config.toml
init_std_down = 0.0
decay_fraction = 0.661
decay_shape = "linear"
MLP neurons of a small language model. Each row is named by its layer, matrix (gate and up: input weights) and neuron, and shows model dimensions 128-255. Each number is 500 + 40 x the weight over its row's rms, rounded and kept within 0 to 999. Numbers have three digits each. A neuron's up and down rows have the sign that makes its largest values positive.
A block is one neuron, or neurons of one layer that tend to fire together. After each block is what it responds to, as a language model described it from the Wikipedia text at the highest values.

L2.gate147:488516496482489484457461487491510482441445415507499521504506571444575513444494458477450495412529511505525479503431494454553492504497518433519513437533514517529555485518406490447450561471534530447484517525486534543531501445436510487544482477535460519584527563500497489518525509417546486450506454517524490551494504489402556517491496564513491520503480534483454473561534493487548474520433
L2.up147:496496530576482588531421517504432493438555567512486479482477502521589524447482473518450488505497496518461497569520533447466454445531446512493518599552515464536542515495479521496505481507518550546497524490491430563632489569540394449456516447500542573499493508548478541467442516538456513539511458460490492504462510473492497527487457509475450505503416477529451505491516442471510572447562
L2.gate271:533478488506522460438492464516583434490483436465448494524500556501523497490480523445462502507501510465459493615578469480520499533542513512473524516374482523489515463544375530481493501469467458557543473526571450535575493539491446557513505463489495521526492442586533529453415501490521579537546502433491489520513460401516517476460441516476541565475456484511484502490531495520394447486476
L2.up271:489468583482482503478413494587539473535536529540484512479463557497468447477537497514485576510512519472449530431488495488498532446522523496499537432447569524496491469509428529422524525514524540465527525456516536562516453552498560611519519499455541488537547502445454532544488472526450502519476381510513409488606496525416470531536484533511466534505526522620520545453480487472473484477460
L2.gate506:478464525488441485521508484481458493468486538561470513435513453620514574514586506523447528527543523551472493569505524491521499512520533513438489484514502441571540472536571539489518485497486509516415592478514542543526546499556473488474596499496565445542563464500515548513535546541543467470532491480560460497530504489447493493471563489511553485513531429437415453529469531507486525458519
L2.up506:483465442533448496518542481428485565537536535485545593513520436529491472434491512498481545546466536585547461460479490519523480508496425499492451583576481400511491502514518484494473601531472476537562510397444541500559551495535506461489517521528417575519559492460471521438517527450526476470555541491456480478481431487494515506479537528414554496529478527547427518474507481520423452460474
L2.gate533:488497514547455445519413481516485507527513463489464482546463502515519446481547438493509466410552526535566470449515434503499492433549481506510503460424530536522419541521448505492453516489511455471503510411493573527519471468527502484527503500485523510461494454513496491479488467485429507423602544445501561481527522564478511616542576529432517514503483505550509541507551455555507515569380
L2.up533:445500423535458478566572442496484473461462486496511463534543580527520516475520416528407500495506496528517474476481549486499478476475486485498502510483483489473590458480550543542454510530497531553463572525511555418481479456498478479509551496514503418519499504570525547485521518518579446535509488478512528504483537492477490447541572559497471542513541477457486509487534507504470446510414
L2.gate790:528547483504477524560443519532480459563489446545438512480468493472484482524467484521534448475608496463490478448469467459544553481550463552521519525445511486467538516534465567483515520456570524510494514417481502471543439467409530531444543452415536493450492513500496561475438525454506546516479526515480457506502438517488542534474501510493509562447510410540500466455508464541503519485474
L2.up790:460485492526477511495461564559470461524554557526545482548500482496554477504518412543507463494546453473517449466444484493452507472507528496469490517442523477538493559477455538548525517505545499488527456466486491458562467432487491584487461530445531519501537454544516536549450460570510530542488491476499528561497451484440523472555574491495437417504448480541500546416497542496567468460481
L2.gate895:522485431498476447554553476472504468519448506489542492453505541531589530470546470543481535472548520517488476524455488475444507485492485484485523439509474497409504474477473461568436495479464433529547518562469521469433476487526546485519447516529518494529494516520484504563421459489495485563456539495489453409569464454505550581528588574447471464569524500526449460520514544560512519440471
L2.up895:494496525518476442469502528507467511471482507498585435488609498505544501467492439485503500470421442476556510459549488390494546477426497542525514469461479505488543465534484476458486512537553467448496512489500425538505496554501450513507465515476523437535497454541560436484556503508441532477537407573566515565438474538516467529492461530439510510495459480582534570519467447483525450591421
L2.gate948:519508461560419497496490525432485494459481497441468462486481516552532471474493400541516544422525492546484473495503569436484538461532447478486510489536465515508588488460497542563535493502521557555561442460477507472502492465514463464521517484502573487551574518539480467540471545485519515530488496445440498488501521538437501479480494541425439434519429475523518501543527491530594523472458
L2.up948:490558551460493525532517415517597469500529482459474524454502514505503451497448427490439530455500487530539425472563479526485524501498448455524484521483501471482544542474440424480466511512525467473439433532469519569520497476495629517467537514482477560513391514545485473518471516498556488482510465506427446571554514515557553556481536542472533469488526482527455535479492515503477491493461
L2.gate955:456503562441535482466470490537511490513435469463527486510444578511536531495499542563440536480443486512508444467493495452450480494445582435546482472479508566492592420480486537503502461532542496561490546514513547481438512504434525466496528528457460485477527484515516459490518466494529530513549487416485485540508486483501526567479468584423469560480502516437452524470477563528461577480385
L2.up955:457492549439492503505526567398527546477540479498509579506509505510483561532510498477473525509545474545585562449432467485480463556515533459518529526522545517456526450467508517548482459407480487518492491517481416554501497450445547582500541474544574483548496467543519514530481465475546475515458486530451512441490526413452492504494491558495491518495542459548556513530464419522531451455520
Responds to: Standalone two-digit numbers (often 25–57), chiefly in stats tables like football appearances, league standings and vote counts, e.g. 36, 44, 39.

L5.gate97:549473449526462540429486529475518464530499480469478541506439520529542505504492540483544484462511471592529535507511465479512449482452507508468521488476604491505528453494568521468461551487433549434561598480496484474507498490510511532441525525563521448461545514564513501533492548565465527484506488550516497537565503522439413516455520570529501508463433550520479515489580471475444604483479
L5.up97:474527520445550458528511483520483490513506550495448586488440464489445522476519534562501522453541528526542498506495502534449490499473508542498502510483577567453508504520566562493472514499534510507480595547541515519473549564443513612333451511466472482480505482478515502499527472555513512473550452508495497478495488492517527590544542468579545535540602595507458498541519416491436499442464
Responds to: Parts of written dates, strongest on the last two year digits after 19 or 18 in birth dates (19'19', 18'30'); also month names like May, November.

L6.gate141:493461549509552426542541564525470542501575552500448514519511512475478483531436451521456517453493507439497469475482504473567440456500430537590448481436489509472465475546436428488481520521467453515558497484426520519452522486526470517513511554485527549511438515560487445442432493505474558493513490533427478488548621534441513520494506476533491440555470484574518525464522519444508488480514
L6.up141:480485549520426509449513506457523518501427478501563508464548515486510509496419521445510408533568492522500522452489522542464509451435487454467519500503504556548474527426506488529542463452485541450423476506468472489535486498508545516494542480504448496453467537518516571480557493477519483502512535564552472519573535562446503499527561411542541547358481487480567545529556504510488518451476
L6.gate238:502474498483465502504425524480485515512492522533495475507485563595479499485542534386542598530417438522535469472460522542422477527493485485465489516453544496462554502513452539527500511459491483542478486543452450529535469563458469597401519472481472570496494444462527496496479559523565561420520499497574501543518490544477465541555463477432505534486528492487509562464498480469551506505514
L6.up238:500517532494480468562472528571518544509442545413512451440493488512546485492504540481576566497554534499545528504549499457552495485476450524538450517428511492525518490418473530560491517552526518471477519498491500493546449482453471472567481455484557472463458499573558509536441513442509511512561514503434556556496444505436616481508512453572538467476484531401526503553506503477519510524523
L6.gate399:511404488533488494460568460520503481544506465478514523546540486523475523515456510509470492437504506494479491546495535449525485533462478564483485436544534547492434539529470544540457492486481483510546430423536491476481453492530462474491549512500529577515506523569461529486470530509485557511443459582538526551575501453511473490537533453469621517497478510530446490559525526516551512500514
L6.up399:481603417447503467502513517543501458570484508594502501540481491519513525543504521454451515524381544518541484491487506533457483559461516480494506438477443514508506528484529481497539448527561432457399526437501494501524448485572504424524486461526496562501507446508530516511491540533417518478524443531517475493511469494592490492555499527472452549452522519527492575560546596470451577525492
L6.gate503:540509526506522591437516488541486531535468473532510504411560422479507485501503505536505519588475499451499549470494463487524508512538501489551445491517584422596431487483437535514470496506489474476516537487480480559497398539538486451453487501603516496465451576532540487512455512461470517538484411460476466528504390538533483545486490515492445527429509575482435540591456468537534477505541
L6.up503:449424533491550445503457528475419419462518540429551483557543495472544515466542505469527521436456550471520484400472447441495502449489476506509492417450508503447536464519479555472468531483437454432494469508488566455480539508449543471426497481527494542527517532506505518477503516490443503446485441551492495526490507486521501467434498409453535493534539532534469492425522435454557476521445
L6.gate560:516495485584520579549512471548484480485550467504518434476551481539440520519476530485430500546504481507564531538553555516556505447510450454416453487502467499523496427465521520445485534519490478517427471432424533488485562477503531412439545520534502513588487521466489478450500530541484469517393440485502500495450489577582472512515492537430504525528509481568479449462479470533403523491470
L6.up560:516460454497460447442517497594535460440501514564572450498468480465554479471546492467483518492576477517532462491485568473489526469485498546489433463488494485464475547502444507552465567515404532448515574490518525494450527461457470418529501462522513481481476463472433534557494446473522547532445456563566562500552460563459517530528464548594468523545509521571553536542533545520499442458505
L6.gate593:525530503478470397555533466498525497586448533479494512517584542522439475447541508489500440518485494435496430425541507491514519565472535496470507543513512499503551520535502567511560447493528445559466450548488531424524468543545513570447528580419496589462517469476408464471472540478516524482561539482391463450474481481489579477497580482368513556501533530482500537448517558524503557520473
L6.up593:447496524461528523533492501515462446498550466513529500452508464468469462570540482504481492507488489480527495469547562437454481516459465502418460491502518546538616522541500535441476587502589515429516539482480474565549523444495554449474536439534488523497583495480567577484440488497469485490479540527478574505515539506517521482523468544525515483522496447469498472533595491508501509480492
L6.gate599:526517557551493485502459445490437443532460459537519503437484521559441535488538462519378461389471538504464521514554547421478530472549552506465453469486558468563483543446520488475460518436475488526450551444479475480476493428503438465503434513490485527531560509525512529432451558410461514500530441443545518498495464468521555464515538452513522525461476390515431434492491545464507448425505
L6.up599:509481481513462506488491472539517478521500535456468504520526591506518506568523523481514552473578480473505471518579481527508511445462423562504569487485528514449530562508514456501489533515523485490561514535569453532578500578508546448467486457460485550502533474515447566545482480513472546514484439558527418525568519533457490532486505420524492534514542575459488469481540445540531534519454
L6.gate921:464481490534524524484478440450570504520446492481469539469475522474466533503549561482528481511535561466511472485450539606545523398543452551472507537514547497495469516546511492509509545453531466475525530485498429480493513471508411433447484499465465532478516537445448469428504560488533553496451568470571486487495489532556558447484484474442544524456442435462545572540454475501536530482510
L6.up921:509514470556487479522474443401522534604558576490484453462452530507497534481516509545436578473531520434497481446439499441521523430505482502491525505487584519496452450466516498489460485531517493491511455524484514505452407519479537485521530518507506499544500491533470548483523534479484439485485597521486522455562455498539498507493595473473506421496534538456452511540523531488574470550486
Responds to: Inner word-piece tokens of rare or foreign proper names, often in tables or lists (Till-am-ook, Ci-ud-ad, Corr-ê-a), plus digits in table cells.

L6.gate216:403476525519514524557469475480586574475552507500487517452439559551470561466515562502505517483544463583567538498518496526473500502440543444472523491467567502499485511519497474487452417401522470517478459541417470473466483523452482511599520496576426513417552456508442504491483476562493461468532552472506525502527507512485481537440497469491505518484591575438483473511512505545502494515564
L6.up216:554493537521524578497461536432544462574537447519551495462474507579450550458490521451550591494458497498501574489420581506543580482453505473523541474453510476522509507520496519517496526478534518502551546517528501595557544531508454512505509444558521463504510426540505474462468566534546452483544540446459524543408512523445504471495492537475520532492437479533518610499446474517494493532487
L6.gate275:524498487496483440531477537545456562449493536479562540476452575473499525490502536476466556478544500535468517499606534478452599455465503453436483493504485586470427502460568453488490543627471404489502534550454508523495510566546620478495546617542485531473545484510466502472623485427527465528507484514483490530478494496518579582554562451527537496533513521485476541507486473465484533437529
L6.up275:414520419478476583453529469482445469492505512498518481483448525504508497536464514525521517502526475432472510507392541519472483493441450517531477513437509532510441503501559453472537480484488550471543516482438506481505498491509470550521466503438468530505481517594398515571503405567486578545521525438473509506448447463513405458478491450469435563529512490512488494502513519506452497560400
L6.gate474:450567568418457474423476498499567467490543456508446518519506478510527476550534453501493484501594551531424568430500467528529517501543432485516490413484474475442495525497455404415443513499521514526454499480477540511538455545512476436538535457499529509494478540486495497547574458491472496486419484537566478474532573515490522518440528486458537432550588536598477517520484541517433520498434
L6.up474:458470511528527470521536441428602469475429525461490493489534410559487565463505565458469429515523513513520482450496504493521529519424498556490493490471495569492525498469559457503486476542514564553407507531485515509549512501523561497513600531501447457500479498427494430553580427473542456495540481461494490459435562511499509502409528504481469579503509561506472464573523535539455573490453
L6.gate525:528513526544479492526496531550469527497551559500452529462484489507538503471498503495509527507503507471441523508478500451472543446500429479456474543457504570505565471528484486443463545514456430506531525425467547526488495537441506425463531522532485496524523496549451558505587492529454493484488467459447497528448486504499513579475571462512498496509572514553464548476502495454552531506515
L6.up525:489490526460504483529550526542566536439522533472487473506559429559514546473457498491497497504541509404474502474494554508419532503494474496464552591518516553476484515508527513565468479461453550501506532487557457493501544535505523489469432563486463529483564494485452440451545470569494481491498519431482546540494479493535473500474555495525494589421389502436535534498487490406571513514553
L6.gate661:516509466538447494409415527550514466432550559500473496472530555498573519576456404421469528562534464505512527510530493527489509485514511487474464529504495594488523585493490434518501494469490508504453502509446411491481478442514498461483513464468531390511440490544443432502547475577544542455440496507462523505496532549524508511439454501540465505508561471519443531529534566540441545460486
L6.up661:528461486485511546520474500447466592539432489482513481508545551520485576550539509455470472463492625528447499466433555518494580495453495559529491462553482484498477522480499545500496550518542550445543522475507425430458532499565496495487535546488465528437485492509494486482489520486479487529419513456428551508541443450528403566512518499545488445531546518489432537509453480494541498513491
L6.gate816:499554504475480476518530529489438461563542572518441445526542505445447483532442453468414544498528474479452510422511526475476476466488510467579427491478540515481490516502460453543484532489467426488464437473440479497524411497553468533468479588498449518500531573525487493442492530562532518474492490456354498571557507487438518437479459460484489516553580500512471515445524537539517483543511
L6.up816:529470531520508505503467442535477522528547475436502482539470453547477500479431568539567507460555421590506538499523398505500472495469480512539451519571494492491577441500519472446402462484518479543560553452503491524482584466498538495441455457508536510486529499504500479497446526475455471468530481462570532470437550463480447507461558540480493501534508472474468540460500432472473511460552
L6.gate914:435441501488497519408502477579541462602487521525465530386501508485521548524409495478580491437478499449468492492511478512537511474475548475543528488490501550499544431549462510462539494513602430509474514459506515467493559502483519583507528522551549492525474486511419501456453534484522525555447517491434536457524528468441511543509452490526538484512487520530467513504455512482425463496484
L6.up914:550498508472479493541382472483554506484442502520523458532526516499507461431503490494470489488480512496397552505530538502471553464485563516508483423545528531507546474583520522538501629469467501542428592545528445490556542416536543520468471505469438533424568488535495458453450453536517489490537545492464514494485499453440535444518554480467475554565509457517573473458515474440470519462548
L6.gate994:507498497498470455441446535553450478436589481510506437505545473539549561481527476468452522476578449451487500399543550479481493523524440510535480463556548504552516572525484445524515511508519496511429528553430489595446518480535535493444524503513507456585450472540541491529457458512578474542530448418485495489508533492435568533442544459521478524501557499471438498431507492512507546466461
L6.up994:459539520483441479523491476496522471524515572508465478448473559529484558487610537512501525451523548455502550520421459482447440538460551409499445530530474506611531426484615490513451486493533478522614546495442481490494482432484493490479519528508538516434552517515513509546526492546564508450443423481535512554451531488452515554518568538487558502521531600472522503514502557499503502572432
Responds to: Month names inside day–month–year dates, mostly right after the day number (15 January 1919, on 31 August), plus the comma after the day in US-style dates (June 19, 1957), in biographies, events and tables.

L6.gate218:531459466560530469442480495493480522529519505480549484416465516470489492480489504413491520458494517448557523498508464544459484477495533453494470458514515522497586567439495557528453443475572498508561500525437499515498547450481493515532472490568545387483434582456520446508516579535556482511533547536527507489524471490467485449449558462509515476488557500519457456571475512529523479457525
L6.up218:501487481488529436439521555532489446486491460501539429532456545520540522527484520460525410502515466520474456456525535552419529506464510495515544530575515494416544557527462500451500539474496451456511492444551511427480524481505510549510572476552562455489439508491552520551439521543539512545584522436470529443562481495456440495501554512480470482487535503555431418447587448517469545511558
L6.gate314:508499472513522485587502440460462534531486478423483483496480549588483482534486459509463546459577488542455559525487518496461495491504583496546456445559568549437423460505537502457520405559518455526509551451443457511470510401513522551534561464544525484575507517507532514404485465483546532552528599439523492486568484512530471535487516465505527482499534479520521490525481434503490530479484
L6.up314:488463407570478464476488497536479536543472508506502483470448582517456504498445516533575502503451521561517580476514510436510486532474488537471464462457520517498508502548496510405462496436470396495514497431498540475533484475529504543448545493552504513535472469520545563455579419530519463525486533475488545528536540529481415546489504567530557523551488473526531490528514450518509481454489
L6.gate468:545466495569469435624432544550464507528475457510524487482552529488512537460521490455435457519539454493526467469541495534535502489489495522453524455596568548509507578465556494516494476505460494477497545470517445493559494514521551556461582481501561490540406579453489536458487482467537513487496497519535501530510471538460507485520534470514580464531522482530494543482540530547475532474454
L6.up468:478461491474495366603474535455503526432454480532483485536509559567477471522461513484502524517555498486536482489443493483476534490469513541447479485552452561491471527462531559511475475518449507512513448526531499564510499541473565514512491498553466478505428550511572538537567600503534488579442486535573501479519506463587405575506506497525524567518502568511567464536500441546550504490471
L6.gate565:498418537512429516475542429486499554518552525547504579469475496511405441520496535524544518490514425494468569532470515466479547395541534481529532493506417579535441519513479533498506486501468488458488454462441489465498515394511451533484478511528541458543502454512427484516405560352584493507520510577489546474518512570515499486528516431517477512430480474533437490451452494457497535488475
L6.up565:539486505536481394483542499479495444506500556472516432495550620439463460503521512452508482501532473570545539485486582502494443490477578501461483503532499527490530541517539524519552454496507499491574482590496524492515531585541467587493479578537530465530513533424518477548576537479539431504553441520480523521528523604506481529473525552577499518454467461507479511503481532487492440501459
L6.gate586:568503479539514535532504551564481505542556474500507542505521551557522492506559608458451546512550551452505495462516519526505543486520456397524462479505498466588495477521558490512546536527583535487581403541460525463482439411515481530524492486404514491534472465511421484488527498520521495512453487487486420561499554536548505444412479442470534503463496494556520437487513473449474479472452
L6.up586:509466485491424472543468603446456498462513553515518551573589532533482535438501514447494490474548545503497438489583554508432453537498529469476438495555497460517470523498508489512521496522426524517504474565494557572540584481559524591501503473449493511437459516486445493557467464456577424494558515506495472503517459507550522505425472546495453508565559506479534450444528472420435429428485
L6.gate936:548530504454531439471531459555532484470524512459482528462541525530467428464506483474556488507533488537482477522505498460471501491512556518532461496566480488497524584523490485484561531525502543490487520501533511497552520555527488500493488527404482464457439505481451548523539498448521463519511542449476527499490503529552565454536459451449533471552531526517471518497534535493585555459485
L6.up936:439492538516452527451406429496453439560519492477437466493471550509537499484505435477434458560471495472511504537594523484477470458472497498503487520478514513481544510470514507554475435410499476519522432481436517493473463488510476508536513456524549471518521538485393470418385486574436627529494527496482538450493461522471517442523545470530529485552506421486488468487583479519550506533490
L6.gate944:468538513523503435515524526515436524536475547530446497557547553482532416498527485525500465501525512455552479497539481480489462498444439464488426554455523513500499433458433541434497452477503514511493531496438513503476570493538532524506597509505465546566496496527524504449536500513513480521461477519509472473563516436494508533528538420527425496562498524526528465444515426436519544478539
L6.up944:487504547524464484545512486457478467512536517444512538555536540515514417457523511534453511477485516453575545518533486446549455525508458484458471547474534490450465524452441468449503580514515501500521467538477434478529566527525543527574505537486460476529531447479621538478535476530494480499523515479460483442549533528525498496488463489452519507509518455582468457520481508546494469474497
L6.gate1022:500458513544444496515458399482504450534467520536496514461476604519546459475509493475521518505522499505432531437490528509524549497479556481475447529449550513523447522528493528496517472522491534467497495581476518481469524392516490493528507522466491487463544508485532486535468535547552541454488511472418482498565483515473500472470512474574485495530516519500483539398521445580495555430435
L6.up1022:450454514528408456513531416519491489570578523518508489517504528500480507511414508457547427477474488518523517478519486501489503467529434522576519455561527581541513548509428550588514511426485512472533478466486521499567554434462444506547462466509492472526481532499414553462473533480525531531471525497430538504478484496493513466468487431565517479446417503483576552541508462451475462479489
Responds to: Digits right after the decimal point in decimal-degree coordinates (38.65…, 116.32…), plus weaker hits on year prefixes (19 in 1957), decimals, and word-piece continuations.

L2.gate161:604506526530447524484510503444460514466465487480531582443494504562473496511498601513465579515531515471500497487509509571482538559502413504541492479509470544487488545455582451499476479537482498466507532528551480544451517502487481466493532536474518521478462482559459520485603535484491452477460445479497435577499468436449509458498505546455505495515519468411440499503483565541544545464484
L2.up161:556462472455508516500487534547481511600493521459543541434550503480392442492488516610555479445516509474591541496607526525511489487529373460487496529600516565485492530551498596477473475555447538544456441512539493424525504507429487526528498502525562594489542496511536458471563567482503460501446493507531477464497530493504450506531508537478530527506524535478475472436499517473511544525508
L2.gate249:488469480450476472547532524425375504488497539508522474515472500516498533535496479457505477521535419555469457568520511516521455491522531495503557475556504492504449505489547514524475525542537551531445510459446550436516432453563479470466525360475528529565509547502534513538527513567553521482501495484536495469425502475440503500472519512517542461478476430459479519437494460511543543480525
L2.up249:514516437500507471507514448456474480454405498530523592528475501552554507518461598482483559497484477525451503518539506509499464468439490509545566468561480522524535517467508576505462517511468569526484516514486501494539504512488461512387502462469518528479497460465463530507516571481536464494553493531521570495483512490394499479484533504509568507485403542459562473512606487440519498535508
L2.gate250:468484458471484427556459582460453489564501496483566534480519482503490486442515453415456459509513511438469531576486467484562475502544447481508496530438445515511489419396460492428473513475434484524475474550502543502487451474505497521524431496529542551545525518517429460590503477421572537515520503504566476433500562565509486478506554497521528585499587583438586499535478481510496492515469
L2.up250:555480492546506517584470456554509423560538485490540545502514427418534506481471531508442523495554478471514522532527509531446502503411491511487492433485483476430460457497448477502497488499469496434445460463567507396443501480486534528458517514527505504517489545487562492501507504516451509451536521528491540484560536466437456620456489506502487504555537458437511498439551549521485564500483
L2.gate304:520469440472480486586493519459509455558473468491541502475532508489461484572460493474463530532553528492503453507481502537437508516517515515515478539579482454455477436501538531486482508522560474485487485466476496515508524520580514543438483451548524540470548499539508567510500550548497486511511547426476493461458394484530531580462503566546516478486523509484492501514445593550551499472450
L2.up304:509429506475499495456497521537427472475505479513473498453491525505530442475532488508534462495537470508494510546532508529545465494539426584566525432542555487530524447542493438484472513532470475562440495481526569431526622528520520530516519552444496549464493487468515517465502493424537512554518430522579422547486514481483487468490472522496483498580549452519611522486491488491530535512505
L2.gate445:478444468449492482499472502485538410507551450513544494486523569431529478458517543464565494475512510520515481568480515473554514423427494448509522491509522484460492453496498502491441548420474613502524547409541491505485486449446410494489463531520498544511472512487521495430487491481514526534448506495534478470498543513478449510525493571501464407486431506533519483492562523468554476514557
L2.up445:455502450494495564556472446526524535538489544546502585551443540473519509574459495521513495472512524452494503458503525541504500505485511521417519529458514482492501555516505459458497592511491467511491521550493538420497521500500519480524536506483464452468444415550501522555495441483461475530554531543556508508534505512533478538466478553584474461503541510412461473418493450444474499505541
L2.gate450:490519470456521458467460444472428491528502504463592427431459563453441477470432528514570483413592423492460454497460477463471530464570492521466505541433495442463492528477475459493460511513523525531482550410493468543514459445477488510506475490544458508511491456478511488489491561530562552451482527537527482565498500578491460460462476521527472522480494519459525491528527503523589567474498
L2.up450:437525497457441529522517486495561494447461439529427522498473467473480505487509510512531513511555448529571495437573489527445540518504529501516446577524434488584517505428512495507503467486486476486530530430460520519509503502583577489500512511547565547500512445556450526468505460479539398610524571510491483503465567553563535491458514499400523517490514561484592513519468461520512435496585
L2.gate782:519445490501533457529536508478501572471473501502518528439471517533520516527486516457527499510484513534451437530552539560525474473447463490471501513416476533441490491490466475572526572524523450468570529471505528499527496489528469513468509408564492503555456510472455509496497545400547586519441516507510454544482501525565567482427540493531544465463428433516473507500471453502586441440416
L2.up782:471517495487518510570473507481490463527491518460551555556516518508483477503532479466522458495462494552473452575516507584452492448440521522432500425475509461474410461513429573520539579548574438452531461470470469415514482475533452506496476449492502512516478519566540496501492472495512565473534512490490497496426468516536496446505463587488489523465490452473436511505534477477546507479416
L2.gate821:573443393448539435483483474562468475541492450492563537581491510456518433457488511549413528438520518494503511519527506508426452523461461501572481470573538520507521508530457465449472556478492597469484461508496496419474549559450477531505485486542501460558489465511560505495548517472473463510535516491501540537478490545436485513396503536520423533522468521492425537506489611543495518496525
L2.up821:504577508505523415410542479384437514509448493506539547544434480460474422529499521514496540505462505543546504476518553460559546544469494480491499444529415542447501499465477548497533527466497494456565479511515545495494555477477512496439566429565454562504570488513485508494498563541444455474536520460475536505462562454455449517503464453491504523526507531559485590488473508538517468472493
Responds to: Digit tokens just after a decimal point in numbers, especially decimal coordinates in wiki tables (33.'99'), plus vote shares, climate figures, race times, km.

L5.gate317:517525430506509492441473452474481486469496529486470488503486560494519454493459487524475500459569498500563436515580494498463467532535506505569482404575545578509444548551512494449538530519433530426514519426518502463528422466454490532529530428500543491489515498434397572468544460534586499466521544438442496492459497420531538471455507511492527530521525518577506444450452591585565489442463
L5.up317:518389525439495458458472510418518435599550439537557565503536505553510575509479504471458542471552433579484489465563487469503574541523418529481489474485521482480517453487536541407467470554551471503491557499411489484562505479554510536554466510533536482521453551510481497495418501472554469474547550375490512461537517532537500510530482466548511551642487505499577455533504510581473513514506
Responds to: Mainly the space or first piece opening a number in tables, infoboxes and dates, after a month, colon, bar or decimal point, e.g. "May 1992", "−2.9%", "$5 billion".

L5.gate714:541528505510524473536532509383492472543486534521461526474540551539480575518483447425460542515521486535449571430523514509534446426496498468471520568556472425499507529550478568520504586551542469490560510492503493565551500512420403460484582497537539452421477529556570478511518618460490471509521531501512494514558484562487474415503512529507610487520580516503462520484482434543487518494470
L5.up714:511480448433427453473559463481574504498500474519495544527580495519485407474505521498508518468572481441578580434506496529508503528403480562438498473531595483488530493507505468495450539487564427483495519555547491476553453468530489494481541542579488508478504496533606532560479568468536487403451468484532574485404503547479507416481543525472538505487556459498431530489504485489548453483502
Responds to: The word from after verbs of removal or recovery (removed from, eliminated from, discharged from, suffering from); also mid-word pieces after p (pundit, pardoned) and numbers in table cells.

L2.gate310:515533532544480454416475547512525547525489523466502482514551519513519510460471514541560477479517450496476535594569522544448551537503442502549467487555538468507532515560491479533481457405464517472554431551496514572532510462526522466520495496528468508516506495516436439489443488498502455480519448535503496466463520447440503528521566509459461533459553494546419537548478537440477475520538
L2.up310:511486513541441519481446521528473527490511428531444501511522535559484497551545454532443451492479503570492500552552441529531506557499499556540557516570549529435482593533473433559519517521456503452469494536483498527504541464531580449536507446512494510465521521494474491516546409579473526500477485507451481458525551533494486547424520481488500487424478503556451507468503496531492545505493
L2.gate336:534497408518445522480528545473446504444456388498479441471458553572536521442464571442536510489528504487443467497491537423461536561527508436559395507502512456442454454502490470491511483514516426464538518551463514462506521482489522483567528517446506515476537523485524478527525501483543480595516543542504539566523486507544516534418478427530540477492414529525520489484524519467522545426520
L2.up336:563522487519438531443480543505537549459492455546443519520592563548547527503488512433529520409550507484485448532587470533488497556509428463529476482503533502488406555536524458474429460443499492501491464573471487529542416508486563462521561506543473499515541483466457471515551450513599474520485571496458480498497513465488540476459464465460463507511492518502501490501495463542563562511500
L2.gate339:512398545536464431442499487510542518438464491521528472457512503569534470474511501467460541547475535572483509543577465490459512464475462514537539524591520432502471540527525492501476524470551442521552492474454431567532506464522422547540493506630527509462534499490536486450520542522499526495487521455488503504495549506469531477522535435439529497483450514487540493498521556490538501489504
L2.up339:533380549504444496513521498490525573440500466475494489462555552510494493562478497449488534480430489545533498464565502541499428439485472462509475477580522447463438529473538490512499586426560512567420482481474412481525520508536512519436546540548513508437513496513584476416468510597433549501555547434451571473498524532519497512544508495451476464497471499464489520497599508493519516510501
L2.gate626:520467536469458378453488450479520531420482452517475491465458603578485520518458578421542528454485508572473490518476473477465486515482495449452476524601455565486484503440501493472542584428504500520452522532530489540564534513526502507503479515514450511487465505466442450521444457442517479512508580422506505533504494475577528450447463499544483522477502522441485533554507463504523514488566
L2.up626:512449499513532420399472468501554485515517486482487471493520510523462507480484590457507459435557474508476468566489517430500537510519557473464503523553450516478442507489502516510500491442478539561457520547519461512547563510494500537469514542555474521444500497444484431543525432486557483565483596479462511570471476479561518529430490451536490547493517562345559538585541521472497527498539
L2.gate730:517453528587592504495497516525522486398515467517602481451492408516560531491478493467475517488473482561472547601521456454516501484529512488498516518587499500450550470506558472463422482477517473535569570508451533527511494507482454477540523532499481447468511500523557518487478546493550438499569464466431520485471442535545496489509465478498548477497541461437463521560579541460484479438553
L2.up730:574524484566443518396538502517472545552532530581488500475489494493464467502477505454547540598494535547475531443565490520471498524552483535530444583520496484503503469572480556501549573491522478512444468470454430518522583448536453483503457456494505541436505597502503543453457492544434519497460472558460554508533546583517478469569481509506522482511375462494531484516469525471455536472495
L2.gate799:540486532462516424490539521433537554476477515458515516484452496532488570486486507516511524407494605467456511563495476455526558576489572511461521539506461509550424548439514385477456554515480479492478508482502514489506490527521530461469525475521475457546522429460468499476506546524532509483498491542533513523481587494393556490490426474458506526559524542493510464555562515513465545548495
L2.up799:507443516564447477446484515518533465571402498478565561444532495472500463444531566495517491473524497474459434567452518486454485469427471475522494442449410456392527468447499483536496488451531512477484567541529480503530548519449464497512481498538495546441558455525572495512471427561517559495547593534442494491513542470443496496502480541536433497529460488536528421554509531479544500545512
L2.gate851:494445471552467489541515539507505530520464502485539510501584472549547484440470456479492490468594517524463540459488487464528473430499398482513473434506491446513507487528420434565467448471457461529540483571518475495476503490408516451598426516519561508488496515512558502499488474452539483484503558563520473498469469508532527518453553470516481538499502508527570524485487534535488506491492
L2.up851:568469543492448502504513456548516577525575467442533509543525520542497411499464467562529481510452496483501497476442514508393461443446506476489483540475585399485497582502520491512502467486509494522471520546523501490549535431535497460509510513499455457547518507534513464444478439451555493498482510448459504482590511479450556488534549481488490480562461478494573511508464499439435477520553
L2.gate968:521472497516512422456577386471512574485416518494590507514536496531502464485532477425494544497438548480442544516485486462563471438488517533524471502514444485503485483451531479492467547503503503506507490490448541521572508553470493497416496505475443519546484503533512490554502477534569433568497506423506515513495468424447446463530503470548537484494445463511528537482477535523484453472530
L2.up968:406516531527529542455569450560474525488520528488517540512521460532541476477536485511568517489528467505407495527529511434544522481432398464439527568475486538559462519475483437518455446521434531476538529513502512445460489430472460457462490498501498510501513491540514470419607483568523533538531498495469455501475544602499528469526566445486524399495509479502552543511520449485517525544419
Responds to: Month name tokens within dates, after on, in, from or a day number, e.g. On November 30, 8 December, In August 2007.